config.yaml
num_hidden_layers: 9
hidden_size: 192
num_attention_heads: 6
num_key_value_heads: 3
head_dim: 32
intermediate_size: 768
vocab_size: 4096
hidden_act: "tanh_gelu"
norm: "rmsnorm"
norm_place: "pre"
norm_eps: 1e-06
positions: "rope"
rope_theta: 10000.0
rope_fraction: 1.0
qk_norm: true
attn_scale: 0.177
bias: "none"
tie_word_embeddings: false
parallel_block: false
init: "normal"
init_std_qkv: 0.0257
init_std_o: 0.00606
init_std_up: 0.0257
init_std_down: 0.00303
optimizer: "adamw"
learning_rate: 0.0025
lr_mult_qkv: 0.4
beta1: 0.9
beta2: 0.99
lr_head: 0.00648
warmup_steps: 597
schedule: "wsd"
decay_fraction: 0.896
decay_shape: "linear"
final_lr_fraction: 0.0
batch_tokens: 32768
max_seq_len: 128
doc_mask: true
train_tokens: 222200000
max_steps: 6782
dataset: "wikipedia_en"
MLP neurons of a small language model. Each row is named by its layer, matrix (up: input weights) and neuron, and shows model dimensions 64-159. Each number is 500 + 25 x the weight over its row's rms, rounded and kept within 0 to 999. Numbers have three digits each.
A block is one neuron, or neurons of one layer that tend to fire together. Before each block is what it responds to, as a language model described it from the Wikipedia text at the highest values.

Responds to: Mid-word fragments
L6.up77:554526510488520518479522533506520547520532533476447462538513480495479467464498517516520491525515510485494497536489536517496506502512456501492523451484517530473522487470507460486467513479504508518493520537493496489525535482490492485534436491462493466505478459527493527425444459507514462456
L6.up274:508506517477539521491490515524472498554537499498439481505525470503519464453490512538505490555502539459478486504469513503484465520515489474490538479500553527465500466472514515465485495455493504512515505523490500535461504495452488497499507466499513494530483487507520507474462488496507452495
L6.up491:515514520477501511495487530483491478551553524463441464513541520518461466486468519525515490515536510493534524500479501500505443518521475538429509454498511541482497464514482486459488482524560474527483536551486525530485490493534528503501518467493464490519491518512547476505468490493503507499
L6.up756:520490491530493548472507469495494528520499562497504459466530493456474479476534482491540445528443518482487522499466507473512461508496480503494521491471483552439458465506511491502486488502513526495499549514493470499482522490458456494526499470497513513511502486513525446483454519535480478516

Responds to: Civil plus word fragments
L3.up262:500494488527512473509520562488512464500525504502537480503484544493527460489479468512502497527500465499456494523519487540532540480504502501505500526500536500519493526451503534528462538503508522497489507472515489481513501548503456494505523473487464468495503443490509488549534525467510504513
L3.up596:499492490516507488504523550490506474495507481461506477500504505472508455493483466478505499511527458498499492530525482574522497508501505494539501481498496502517486500451505560536470532471503530501505478472507487477505510479481513503543507480496454489452508435486492520490526490506452508487

Responds to: Mid-word name pieces
L3.up73:490506504480498514495529512491511504492525435472485469510556492491508481497487476476504499485525480493497493506508485524476445487489508501526494485504477498501508498499501482498518550460510523497549507476498502509452508481521479529552514506512475522580507489485506504521518525507464487506
L3.up136:494504497511508501498577514486500492485526426496517473503526485495535486502493469486514499487504495484506502537474492500519479490506507498559501473496467493509519494517490531515478495443503502500509489486506481509483496488545470537542526487495485521543503404489499516532506541482508496522

Responds to: Mid-word pieces, decimal points
L5.up33:486502508445510514501494478522477509564509524511453472494505493548549517511534464501466491469534460496528509494514458499498503506470476505500511414458453516520508487472450485529507466461520483529496484533488523512505485465509506488504468524530505515525526480493501493496450490513492473427
L5.up50:512500501484468483513486512489516467492471444496511478472482515484470514449514511516511499530501529500493556507494485542491529538487473510460475472491505549489490462499496492517485468495502518486486482537546502472519479483514510518455451462531516451484488509500470524495496506547540463509
L5.up206:488460511472526513470480509498498480549528490470471488473485500516508468501507535520509486507488510491484507495474525452474494511477478506495533470479552543469446497473491493477456480484513509499482496533479509483453499469489493543515514478467525485511482495488498473494451518493500485474
L5.up316:504494534501501459488526521487460480507546518502526459518555504513533465512493528470455511507452478486507536496503494510431550536489517502499507492482536520469504480519473505472480448510484512515526468501513463483460476481467507487513483477497531482517529503483520496480476487502512495487
L5.up372:535522495506524503479513506456527489530501556554515506468515492462515502492528559494513517494481494483515528445496516501502512529446510545519502512493478545500493479486498497513473489483468513495523490512490539515515552484538486529493437483511501518507499483539526488515509507497469485508
L5.up488:490501498519459474493492492494489437465549501467562463475511531526524464486489488466490505513465491494524511479504485514481502524500524514479511455495456532502534451504470515506477478511497516501526492498511460495493511498515523453503458533492518540547524504485505498467509490526528531465
L5.up623:518509489501484483501523510454457556533552525483485521543527517509479479462517528512488503504485482496510519491486502503492483530476508483500491510496482561474494457463507504543506461461525496480503507525490466531492505465499549529507441534469533477500489481499452485461489516516485477466
L5.up716:481503532499499475493506536503484487517547495465562492493511518453532464499500506478517479483470506474497510517492473535509518503479486516497524501496454530490535473522487514565465467482514541504520483542483465496496450522492540490478464535541527504501508535461531516496422493546537518460

Responds to: Occupation and role suffixes
L5.up270:486473484532481445429492489477485528490517515497525485555509498486491473486528478504531487531477516541497482454512496472458476539500493507477500502485506508523538472500502467483496480487498542491560457500529506486484479538455536479521497544456530527493544497509511519483497473481524478510
L5.up397:498506475520533480456531456509472508483507480488508489515519502525502489488506479496553490521501505477549463471485531476501496521452508521460477516462492539518492478513471509476507529523431509497474531501510474551494496517490528449538513472523492487496532534531532486506474491512527493463
L5.up496:504548533552524443486506511491488479507555527435489512504507470501497484485527490513492541472524501461478577487493512482511443499476478505460518508492510492513511474496498471535529481521533503482473474508546510515492468499533526495508508557503498511520480495494500560469471486520508484498
L5.up526:490536470522501431487496487495515532500500504533474438513501495506473547482523490533513469539541489497533470423449497481475496488475496538453535499457509532504470516526507538502546470488550513498506542520491502523489478477528505511536513515516514499490550487497502454448473488509528516525
L5.up612:519543445503543471455497467510457517491538513500492473462486501517508486445529497510497499495499502478513470491500529490505468508510479520462516527486501495469514457536493476504459546498506530501504495496514459547494485494486543457513477512516479536526511447475508526505483490488524511500
L5.up620:519522482518534481406522491479523502499501521461506485515505522469462487464532509504529478494474531469507452472551552509463443469514486463509499523509477511526505549530508536477520513531531498535489491518518443518465504473502524448500511538486485513469501460484507485484497509484522494517
L5.up673:500515489525541459448499480504471471459513457492518457519530495489493495469507486454563441543485472525499459480504529479494520523535475530518475505472500531487529463517470487503487449505520532484490497545515470479473457533497526485492502484522509489499491510500498443500453487425514497523
L5.up713:490499477515507463417532483482490455525530477454506474521471481514476527481494487490520443539502479465496454503508507490502490527478464571439547496483498532534526470510486499485527509496518519497505527490501510550450467485494500470478512457497512536483521495485513535511503474488536482489

Responds to: Year prefix digits
L3.up198:517511494481493525517512560470459556482489529517487508508486492480495467496485476494543504513485521490514494527501510491531511544479500501431491507501498491507493505498513538475477531545511461499494460523495511558483476519554500522439468522461507561469480507480502485489494471490528515470
L3.up239:520461489485521473506519515445482513492514494503509469558527516474482499502530516485526508517501504520479525538501509534488518491491495463490472498523502535467475517513476505495467535475557498495491497461527491512518468457507502499493479453481497523486554517518565512526442517530496520463

Responds to: Word-internal second fragment
L6.up2:542523459480490467516499459471484495493483552511490543514488471504495472512557491499546462451481482470479522532515522490483457478482528490508497518499534525510513476525481524534493446460472535545500509481507470507492452471474491549522465504467484495509491477522491516499475490470505534494
L6.up574:530507475478472467471501511499490485490532511468485494518523517516484518530533488517517483462455495497532539522512523442478496479528517525536507533507500505484489522555489497442468476493490538485485500496501538492482453477479523498484519483451557532525521477500479483492516476486514553530
L6.up687:524514518529533515501495512490492512508488523536490464499511510488487454519525503491502442503476499518478508467519507479462464486463505482486498521473477495485462499530498478511489476520489505512504520477516525512525484547518545519457468512494538501539485513520477526528452515513493494505
L6.up712:523475451518493470497496487481509485513511489534466573542509508489501498498491541502460512533509471491532505507510539516499521504468521516486491491460451517506499507517481519489548487473453463510521531515495458488507520477523519478477499494470486486511559506502544450507485464467499466519

Responds to: Main-verb "is/was"
L5.up184:514479484491452507478504502486493519500491470510494532488492515516492543497522521506485462502501498510501515515526529541468519531454496537503501487461491551478491539498462521547493480500489484509540506472482475507557454477521486507477452507520535496548527514527527521499505473516478476496
L5.up356:527530472541483503507509498484477523557482527509480517516483457484519479493494505492499499495494525474495540454473530486471524477491490493496521533469453532518498510492508499506498487453528511490515534480519472497504483524526533447487485496541538472481492530518505505538501507536554521484
L5.up411:537483404517505493487492505497479505504518525482494511468512514466492446537493531523492474500505498467507501491484526537478491513508465553473504462518493541496541507492481490479465481523507489507458560476506510524461459509523490512497510494557505490512475520529517540518488496512504463460
L5.up452:520485469495538517469470504488496484528477491483469492520558485475489496496476517478507456476476525500459496476491535524463505471510493468494483475550516506465503497499463498509475485454460473529471541471526462496462500491478480525497477495487506491534508525488498488475487469490497481453
L5.up475:510471487490494486501536524472518470544518481517522510522533466511496474511524522487460492484475509502503505467465502513468496495527512484475469522511495474492481528497471526484516473486479510534509502480526516482509479522475514492489472484565519498518510509534530477536499456484497468503
L5.up478:507511463480479465489512500509517520507491492499443485501538511492499474491471499508488489546495487492527538489486547537482492497516482491469522516480515575464538543506455515520487497445489493520548537470493498484513501490517508494461490499527495466500540508512507523537488433532508522440
L5.up584:517459502514514500456525511473491539514532498515484510487523491477537536477498518480480517490505518490479494455477522493484544481505531483506513524501460528488531500588502477513493481453480479532500515509507515487520464507494500450531464497513503499494485521522546495481472530471522486496
L5.up671:508493495479487488508519477476481537556533467497481509519547422512521495534524493530481501472478515470510526518495502495533506511483496522479452462477470499464526531548453505528463479478485482534468543509492516466514510471508530496464467509516532476512504489519520505496492517498527464465

Responds to: Clause-starting connectives
L5.up82:503457511465527500450498492464472498513497523524492490513521502529553453511515513468492489516451518498534514474513491526493531483475486481508499498488527498447479510495467496458488506482501517508533515477560487466478463502451528509478486473527519501525533517546518510513481497527537466517
L5.up159:517481475502488501457477508495465475543500517466498485500512472490509465489539504466476490511480512476522533462522471494467477514485451477473481493490484506467499490514504493490503475496477505478541544490525513530519501530477518452493477518517490502563483477543521509507517485507496488500
L5.up258:512473442500501514468489514468482487522505484484487509502518509459552448482469538505490505489483511511500515464486460467503516511475468536499495505467505480458491502523497510476482474496499481497526556517546447473492508539543510495487471511521542485517498522531523472502456482515514506461
L5.up269:506488450482494482472467509425488506517481480489477510505543478481537471492502519513504494518457552457533536503485527530546488477498484487471469431456501511488506517489496503487509496486465487510530510462501488501498511523510491516490467463501504503526488495537554512506502459550545462497
L5.up410:526520514543554480507549516486512504500516517500497504494499474495504458468489495469487481518453488537502497507522504487526495481494474481503483477512452504433543501492486526500506508522497482540525515506503480483444467508477499509500487474562538481532477517504539546507499491496542460470
L5.up426:506488501501547487478456489514505476491498513475495475531524480488512505482499497460489530516475506492538455482515469510485506540505478539480488486544504517507519506525530454483462532508526508482524484501533467518467468491504509520546477513492501530581481472516485473474499492507522510513
L5.up460:498483477528542501519549533497452468516439510499488490519483491541520479496483489508505470518484528535514469447525461506470496524507532479480513485488455506496478459536520513487518521467529473502514510530535514461488508569476509497481492465549490521510496463535508464466517486549501463536
L5.up471:498481504515504520518463537495489500506494517503500483488511503503536505492490505524464483461465493523529478529445497469470535499458452488513507440505493551459507501470507523499510478457513467521527482501535502516527455505497534484443489489550523518519471506533513528485499457525482535499

Responds to: Mid-word subword fragments
L5.up25:543500439462485501488515497495488500500477492501489453501504526483518499450505506496494528523460491492525487485478486507471503530493499556489499511485514519471473489542503517485527407432496500509511505483512499517506429498527509498500502510475529494466458481496538457492455507516491474512
L5.up164:560503498505528504483510490463493466498505502513488478473483482469492533490509483526459475468532481522481509466486514502492491512490522518490491508498502502448476487527477513512531444462529515508476513453487469536487454526522504514524465505475523491505536503517567496524477500537515521482
L5.up281:550518466530525467478520493486501466523509539504493505475556520472488495461516512504518469523450504467505552506486519532494488495469530513511476474485520515503464512506499494500499467487500507523505479463491490481484457474529521494511493538505495475509488515528488505491487502541525479477
L5.up311:574499474544478475475532462497503493527503493482497505486495505506515472458507519498455463501517516516492471475492526525464480517539493483507512540501515499501511478495484524482480479492543529484516476516483492528470446491473527489530441471519532544508503459518511516471478490488548458534
L5.up344:496495479490501494476545512448484492517488515512513459484438523489543499474486501476506493526506478501520496497497516535518489475435500507487487472482452542468475484471477498479490483495506470490465486524539448502458484492515546439509505492514502502502507480521478499537491500488446505479
L5.up433:562506485474486520470470487476494529517480516490514490499452498435476499454497499443506532487453479486555552484495494471473520480464504515500485514476509512493489483507502500479528471482505540491484533486519459507487482510514477508516496501468533472521482465493475460504524504525500522456
L5.up435:528451480496500454492542507527490484511473484512471480520513492520508489470554467503513497517498484470540466481502505508482500544526494552461491522488515543499519450537477553511514506488530486513540496516526503518491453516449485485500488522509515503500482508499477465524503506573507501482
L5.up631:535466472545513525507527499479496526468528491500514468510501457494546450487486495514519525530502488523532487469514471485505512489493499540460511501503479516501491468534509488524545463464529521555542480462505504473479498483468523462480484495485492480507488482481493482449502451503470474470

Responds to: Mid-word name fragments
L3.up48:494490490535502475504495514506445466504537514478498466509454497529535541495492500454517502519495529490500497490504487536521540490498501500521498477508509486513468505503492462501498517515502497502540517494508497495527507508523509497466506507481528478452512457509480524483526498492493499480
L3.up714:496479490499508473502476492498507494478544570484456480510471518501512490499492520472505497520495510495475511509506492558539502491503498502496491467503501490519493513501496434524501517529496516497501476436510502483483508532528441493470469505496512468457510461509493519486521479537514514480

Responds to: Mid-word second fragments
L6.up296:505499489495509485524469518486501514492502524482478530539519518504492509517489552466528495479497500523516562509479548455490510494489508483474559476524479523447483529513474530496485434500474495498505515493444512487484522452487544455456465481484533520525541509545500508507487502503553483505
L6.up455:534512511513546475489514518464540533539521525524488489488513499507511541508533485490499498470539470490480493485482486480488541490529480523499539480467470501506495462516503466502523445474511500499507523559533466521536502452508503507487478488558539528530535541483492517503489518511483466481
L6.up485:518506472511519512515465457470482482477513510499488487529535412508497506472482505487471461478507496475466484486515503502493486482519483469514543477500470542493481516479479439488501506471501519489482503517477488500445448508501499479521480483519533501472521504478526453505502474494558491455
L6.up670:483502499469530480520479468475509555526506528499505499515559486487490514472501513459496538491498508513490518527498470474493503519513511494507563514497527547495495505514457528503498431518486493515470521487491503511499485493468572490439479473502550523515492501532530486500500504510520476482

Responds to: Year first three digits
L6.up309:528520534525533491429529470495509483476495520523514480496495471505519514478531482496520470478494505518460514466502470533459503493493500500474527519503485486482534489496449483505521522452464523519507490476513516540485503500483506466476508496466488538499452501499545468513532475471544508500
L6.up378:572517513549483527466504492502505490513501518513504478506551531495485484507514489504506475466470498482512508473452509518473465480513493500461515505455504505509501501522482480510498500506528542512492515492519500516486457472526507471473458518487528514498514500517529482451483467535561481518
L6.up537:548557505492474481431521537475496498547502484474502533490530529501494501477499450471505485485489470452512500477493472519506474493474503466503555483474479543482490507488477507551502487521498526479475508502515537543478492498532527492537476461501473490466511502546562492459483484536512494505
L6.up541:535555512536525480476517439476486498485457519489511527519504489458489499472494485527521496490494490497515549473512526480497501457479485472491490487470443510481522497502481501504506496482540541483534510531542513488494457493481488528458459544499491520517502518489514421542473524466533502519

Responds to: Person role nouns
L6.up241:486519473474520437474528501521433470547486503479485508472487504481515450479508465530527449532507528471529556485497485480517469488464482507478478492472469510494513505505500524468495457515518511526461462521472473549491503531504554474502471518502497487498478475506509489515498469447540492473
L6.up255:551512441517517518457504478488519493498508522508527495533508518498509451480499515492484446486495523502507490489482515500473465480530502498479479517497515493459526530512511505520459492476538512480454497510492453545464499554511524476522471493478520521506542517456551472496474465497510502494
L6.up431:513475460511524470446490443530449476475501481477480479531496508481505499484581460498514494496457511464504475453516492490491449520469512480500507510502515480466493457496460479448516497527502518524511519530518495526492463491470482517496505495487571506490507464503495478489518485501524520530
L6.up711:486500420498499456465470498527518463503533523480521504529469501481511459457480486504489464498504526490509517484524508488490447509508517495505514528491504500485508455514503521511514485467535516497505508487536476519445493522509523473474501504533525480488518468476550503471505431492571515503

Responds to: Sentence-opening adverbial end
L6.up28:488489521484492479509515509471487490487539488508495507507492509488536498445528475474508463542489557515472538509497501476490472560510475503484486450485495478527483495434484494533570507492483533520563500479539499505516506514499508479467458492516518535473475460509458466470453493493489487464
L6.up69:550449520473502492430513532495502503510490497498500499496497516461518456483504453480564477506505486528504500455502468488484452501481480491523498522488483507472474480518488503517481511505490480466523495494542460542505459500457526491516482506503475501468478505508543518477488500526526490507
L6.up535:512429504484493466475540503406517542533488451524477514522492523496508495475534479496516491493465477490485494479446486493465483514463495548502534471500489527474500510529493508554496529499489492499490515512506493530515528484518538498479457523526524515479517529529458518452475516523512510500
L6.up762:528480521527504453464548507477506512521488510530486491540492517534480487498565469474534465486498497528519497472483475470484481520452481503473538477501491514493491525507494499531511510489498491491512497514555476490486506505524510479474480493502512550494444493507506504461523472476493500481

Responds to: Comma after introductory dates
L5.up27:519503471511499474498523509488510506509501535484453475532518480522534465523514464500530465494431525495513507518504520488499498487475454531518491541507481506489496531520473465520470505496487439496457545517489502508422492500520499504521508477479476523532505517499527535503545500464520536484
L5.up47:520530458474546433443526520485496538540477500484470466519494518484531523492481486523498474527433521500512486513444541502482486522500477546473528502498485480508471510529498520503478506498519505503517472504487517549528456520516522480480521431515515489504514481523465450501488460468532476524
L5.up72:498474476498528477499528510506520461508535505515471477531541501530518466500522511496515504547491545492488520488486509458513514494508519497478489481480522509466472496478480437533492533474461478488480493459527510518467469477504491519508491458495509542519537441553541490489511506533510476452
L5.up183:511464519529514490498508496497460521521520555507479500563517469479463479518480511502484460514487502500508499492485506509461462471508480535478544498496489517493476488526504529545520511481504472500516535507538496523511516524535486496452479484492497536510534463474514513451467528497530467471
L5.up405:497528510500552477494547512475460527548537504469472475515521479460443540480520529510490472530501525434517470499502464502514459516466473575480510485495470485520517490517503518496491497503499495476496510502550475548491498515539495502452511464537526496495514470456521523444518521490488504485
L5.up420:527507458515547472466507500495477488501513529493473464550489487483516467478503480452507496502471548512528542480497516478468482505493468505441489472503520513517525522502488488486475533483474516507520549505533508493456463493466480463488493483512500488561488492534537471490484491500547480485
L5.up498:513457508521547458483495497496496494532515536523483491527532455484531523469517516478526471529498507513480499480510495485465456514462485545526533488490489513478483440521486465439495533469470518472492512473553505482452481474464468503528468487503510513516432483536518533473511498467532476491
L5.up610:515467492507513477492491520454532506526496491527461520524517469510516465509486511482496477514476543475521479471520495447492466501499496473476530493500523502497471493473500466505482516507468524516491509470545474528479488483486501483484483462547522511548480516501506491462486527572552459484

Responds to: Year-prefix digits in tables
L3.up61:496503495491503493507466507494507481494545528471540499507526520505517476491500474511509497499484508499474518506496490555525432515506503498526496552501490504513483507502493477491480566507493487497493448541502507503453518522500474508505502494500466484420500518491487430494498475477531525453
L3.up525:507506483505499481509529524485519473491528472511503501504514520460506497494502443465498499498515485496495501503486491557533536504505501497502497453502486501505487509586499569480504509512491470497493447541502519530493481431498508479525516513512479500454501516494488458500506542468535497468

Responds to: Mid-word suffix pieces
L3.up367:510531500484567498485495492415508530518514520498481467502453484500495547513508516523521519572509439462491505478529467488496508468492478514538509515451539494509518516495454483499511500496469478522486494507512498523511511531537461509500534497463498485480502530519480486494475495511494504465
L3.up682:539510470478523497503497493493497548508515516547505496505448520506402565476489486499507526558528495443473517521509544469546539509476518517531522491476483491517481566497475500508534498529489473523515484476490509506535489520523465511511497559496487501499528479487462495491501517492485501512

Responds to: Thousands-separator commas
L5.up63:527497486472519505459541505499504493477467495468489505493518514411505446524505522463485493483459513484515494493498485515464487553536499495527473482493511497470461498526511492488484493516490535523484484480506505479488459500524515462529460516506537511541512438529528497538449515475544475483
L5.up77:508480477498501471484486523450437483518525538492511515538507499511493487479515527511499496520476514526515534521462496479482483491504523476464518450513512479484501504510491503506521480510464512503496506468507462494467480478490480463485463476492495499563531493513515495456514512502539457489
L5.up196:507519502463523470525494509487496495507463516442521462478527490509489509501553472485447550493495486463515510481446477489500466541509495505464458515518466520492469522466507503494480487507514507530566471519523513497498463489523502495479495477499478452514502470515533515529502508492536474491
L5.up298:557512506498469511488549483471495535476540525470459496493531489495479493478498486519434531514490487489506517490507484472480496513487466568482485519482514485489493485498500496505435480493538546515468480484540473509501520482491487538479450532452560477504550488504510519510487529513514483512
L5.up427:532472498507465573502492472509504468519519527449530486468561529487487493481497519486494465532507514506464546492476504520479518484473501464469515500482503516504556517473515501458468466498516493520463525470539475495496507491517511491478502474533525500504536497505494522486451534482534490463
L5.up517:529516495502530485505474486516484515484506529512496461531521458519495483473484502498470460511468488508482523480466533506454501507537490477494494506474499489457475523501454531510511502481550536544531508507541483494515511498489511529465471481505481472547509485496480501502516519511493436497
L5.up581:535475476436486497481461498498493509499507530458484463510485464469465501496476502519465462473470536501545554504439521464495472466522479511470470482507481489471483543493483487507480474528508510513498536528512512484497505523549490492498483517527507451517480488549458460510490528462505484483
L5.up736:530492506477478484479495551487511527491548493503464481534561510508488520491497501484532485497482519498548555496510469474481527526487518551497473500505509483520503504492511494511522499475531510550505495526532510451508523484526509468452453499488479464552539524520536496479509483517508459482

Responds to: Token after capital initial
L5.up3:537498451532505500466468490492486496504492489510485437497526523508513483492518477521521495479503480458509488453513542501461481447490497491470576488498492529521511505506514485462496492486512511492511484493500502472486497540489518492510484483533458517493480486489520503511514512554468489512
L5.up114:513448487447474522495528530491515500559502505530490479490490476507505472449500479486466491489459516479522510467492475517450447508484474571485468472435507512479484499498501473515480510492477508488510482458507495502477484557498461476474494462506535462501515503513488501493489504513488503446
L5.up327:526502464503490447460495483459500502524546483510478457513542453474502479495512507536485475538424519502465480504481499480472491506498506492483509473475482509497546465503511502474471514489532468489508516525490491506470488503473475519444500474506477534472499484488505561521526491492537526437
L5.up380:533459508502505522493466507504499531543489483517506511498493477500517504483497470500493514497481512470500517493456576541485533471492448507509519486425509568480511500493513495518454439479504539481474502539529469532478452505532498472500471509514532481490503487498478472531499515483468511499
L5.up431:603506491496506462489493512493509512487502489484450442536535531502510480475456469525521483487470510486530490502480535494454493471532472507466498482518513484485484495504484500502490477459484510522521495519520455522496509532504509468477504459495497490520509514500463501504517486502497510453
L5.up438:487493484483490497494499471510490496541535500515502493504504463542511473489486533468515487486468469511542504518505514486504528461510486493469477496493503486495547498506508475517494478487516500513467499498522494489492493492487480475532463453500516489524557541504515499515484503531471506500
L5.up679:512497502484471492453523467496498517503501489489508464498534472492487494495543507528499489544497479505518554524452515488502488444495466499486511472503488514477539498503451447502463527510509485510456526490522505502475478482483491449486500503475481518545515515535477532530524498492478525512
L5.up703:532486454491504486489519500472494487543545523517485433509521472510497493532502516507489479518464515460510502480490560494503535534474451523492497434445503511506509479495513532516467508493494480470504512500527494514504510537500484506518476505536475488485479507523513476496540450459473476487

Responds to: Year first digits
L5.up254:536521533543510514457516492508481505537513481495523483516525479483491491471497502481479491499484531481519516446456563462519460491474507502492520475511471493444521483505489492489482507495472523515510495463503489507464473486534496507476491507475447493491493500482556512461452504489521499471
L5.up276:549481492532532466492490528489495500513531528514522475491510501475502501483501506464502485495503499459435505437487514507516486528493526476504524517508486502460476479462499499501501484484465514527491473524473535514536497483530512479479512453531487510493465471500538493494528467488555494492
L5.up292:505497512494498490476466496453538486530483484514459476555519523492491469491457487471565482505474456453541496499517504535510489491513518472487531484483520493440493468472442478500506475514536495534529517468517507498464464512505501486438508490500488479512535505472558485483492508514511522538
L5.up430:495503505523526480498516502479513511509486533498462499522488528536513498487523478532504488491465490526496542515510512440535496493493525474486498508490484475489511476461500419456481480484476509486546511480538505467495482471475559484506497501511472549526469523522561470490518500500536475489
L5.up555:498519515542525489480496503451534485487469528484555488523507516508494503465518496471513494497444541447479503476470481470499487488493488513499512483502483496514495517449500418522462533476519522499466478517506496515525480466522505523501449467466508515468508484488541533485477486503551470492
L5.up647:511536502569517497487538489489493478522473479505491474498533491482518476470505515506500500495483531494514501458459515497498493463438495487492516500475492538498487496483485489497517476519476534490475504501515498511493486507532471541478478506481452505519476481496540489492450478510505486480
L5.up649:518494502505527498506476482503495485505511473514515523535549513504504518475462497535505498506488499494503498470519506501507486542516504537478517477433450470465503521529492442522486477481493485512498510512529496467476474492539508483495491474476534475544532504481565555496529486521570476462
L5.up730:542484512459515457486510523457541469510524483523515471470522545446539481482483520532491486483519450505469588498473522502508513519474519499485492519527531495495543485527463538525498488494485503560468477492497491504493485520457535459450479469526508464504537491520498503508508466522498508509

Responds to: Unfinished word pieces
L3.up45:511500494473466502508502462495444510504511465475466492500511471483497530513478569488500498472460501495470470504477499482509487500495492499487500490506515498495526496536493529494541457514491504498490497502497504515515497453491478520455526511525518507540508508507509476506514503493535473534
L3.up282:496515495471473510503527466499465492501475511483552492496524481449493533505494503499509502485471507492483487489488508462510511510493498499510510499502490500486501521502484504518499410510489504500455475530506496517508484491519509527486495499524509527505495502502514469509491511449509489565

Responds to: Numeric decimal separators
L6.up68:531482497496452522501505500477486485504496524511512489504538455496463496468495512511519502492493458480510547487498529513439511537507496522495497524489498553520464495520495516523504468540521480544530497508511498485505513517538495477524494486502498464524522526520498540487502476469523435505
L6.up232:520509490552473471467491506502465505505523535466517486511544517530478501515509510538524531512474487475519509490479483503445502536495518498485494484494510543497494521509510504493497523500534502527503508512536518454470478471531496490501525471536505455523531516545520512495504508486492494501
L6.up395:532442522535471520490489525498495518500530491513444462544513516491456493487514475476558502466450459495508523510485495501460505537506500542458520490484498536499507516498488513506478475523543502546486541488491505452491518513511513481487467510501524518526548492505502503467467512481498480508
L6.up443:556470495539480504493529481517516506508515514465468496478523502525483502501517495547502476534497492437486509485459523502469553529508523493463494490476490555507505487493500499511480471465480484529482485514516512512441489531504495507466475511533514460520519513507527515524505474453530476524

Responds to: Mid-word fragments and bytes
L3.up356:508505506481502490504447495504507482503551532501455506498500485447541479506506519483483499505515478500509504482468491502491433526503490498513500502508471516504509500464506466478538526487496537498550476524493516475474519516503477495509479493502482528456522537486485530509489480507486512431
L3.up659:502511508490503515498483500501489502512512497516447510503489522524534494500519485428481499512526491507523516492463498543500486490499500506505505493507470513507514500510515482500524582508495490503576517502487529493471498493473516491513483514512488512463528527491480464490487491490512506448

Responds to: Clause-opening function words
L6.up294:508480466494523482509483545498496494510540510510481476542540474502524473484522505518503503494469529488525519517515492519484522535519495476486521451491533501464537505524477490489471501465497541486511559534531497475482513494442486510458468508488537470528525484529540527461465459518556480442
L6.up339:499472527492537478471524488447487480479492492494479512555512526474502484486457469468525490516506511512507496494482481514472486506466470499466501489502506484454513508473498498497538501500489501488494500491588455472486482502474523478507495494548516516499500498493503519486511491527505486475
L6.up459:533450520500532451475498521506497469494525501499494493538568512525446485519476521489534511528458504542518529497509496477466497504511528480464512516465503526517484507577515508485522491516517528493528544451528524452455487456438514525491473473505524488544478463499496515499508515496520511480
L6.up698:548440484474540477452491487499508482500514513463476536519541523505528462486510480464502506508457506520528490501523518506436510536489506461506497472506518504466514522520479517481463489495518564504482532528538480532467494457500517509492465506489514502523484499523520523496483522487543503490

Responds to: Early tokens in titles
L6.up8:509504504494530463475515516519523508493484496509520486525515498486499509520490471499484485515498506500482511481508568512456481520491510476440529504484469460496550498477498480494502536478535480529506526499551494496511440487477502486513483552535494556466518493487488486461500460547503518448
L6.up57:526467539491511510491538498480520501506504527482543514465533440492478507482478486517521480564481523501493545476497556478493463487453484528476479517456483485496534508489490527497477529500502501502491538482512508480467491506489515513537470517491466495531460491550462507535465452493488485461
L6.up157:506507471487482453492483489497570514498485529506513502548502473499492488527504504525513469480496510498494489510443515514433500506485496436461568509531522527505523521483510519486502476459492519536500493496506505482506476450470526472461507474541482558532518472512506496496479506486509502499
L6.up194:519499551525481510475503535479502506483521517510488527479528480466526499503521499492523459478504513501451483515513504490473459453502486468463493454471483489473507498439494485472464526467528511504473500484527487477502474518484466478492473484537534492537539496529530525516505509550500515480

Responds to: Sentence-start subjects, "dif-fic-ult"
L3.up402:497488509536499448506523536495492491513497490520471504502514475506533442508507493521532487495517519497511486480485486552441531463525488488465480510505533514496523463512486506458471510520482480484475469455539471462450466526485529505494533492529511436515557488536551499479514466509488502483
L3.up517:503505495536473477503519496498537491463523468517499509500498535493516490500533504519519489504461565485490498477553504509502487518494510489454488472500538508494542485512460472554491492530479496495480539495528478460498483540475501501465494531515523483558493526517496508441490486511568502544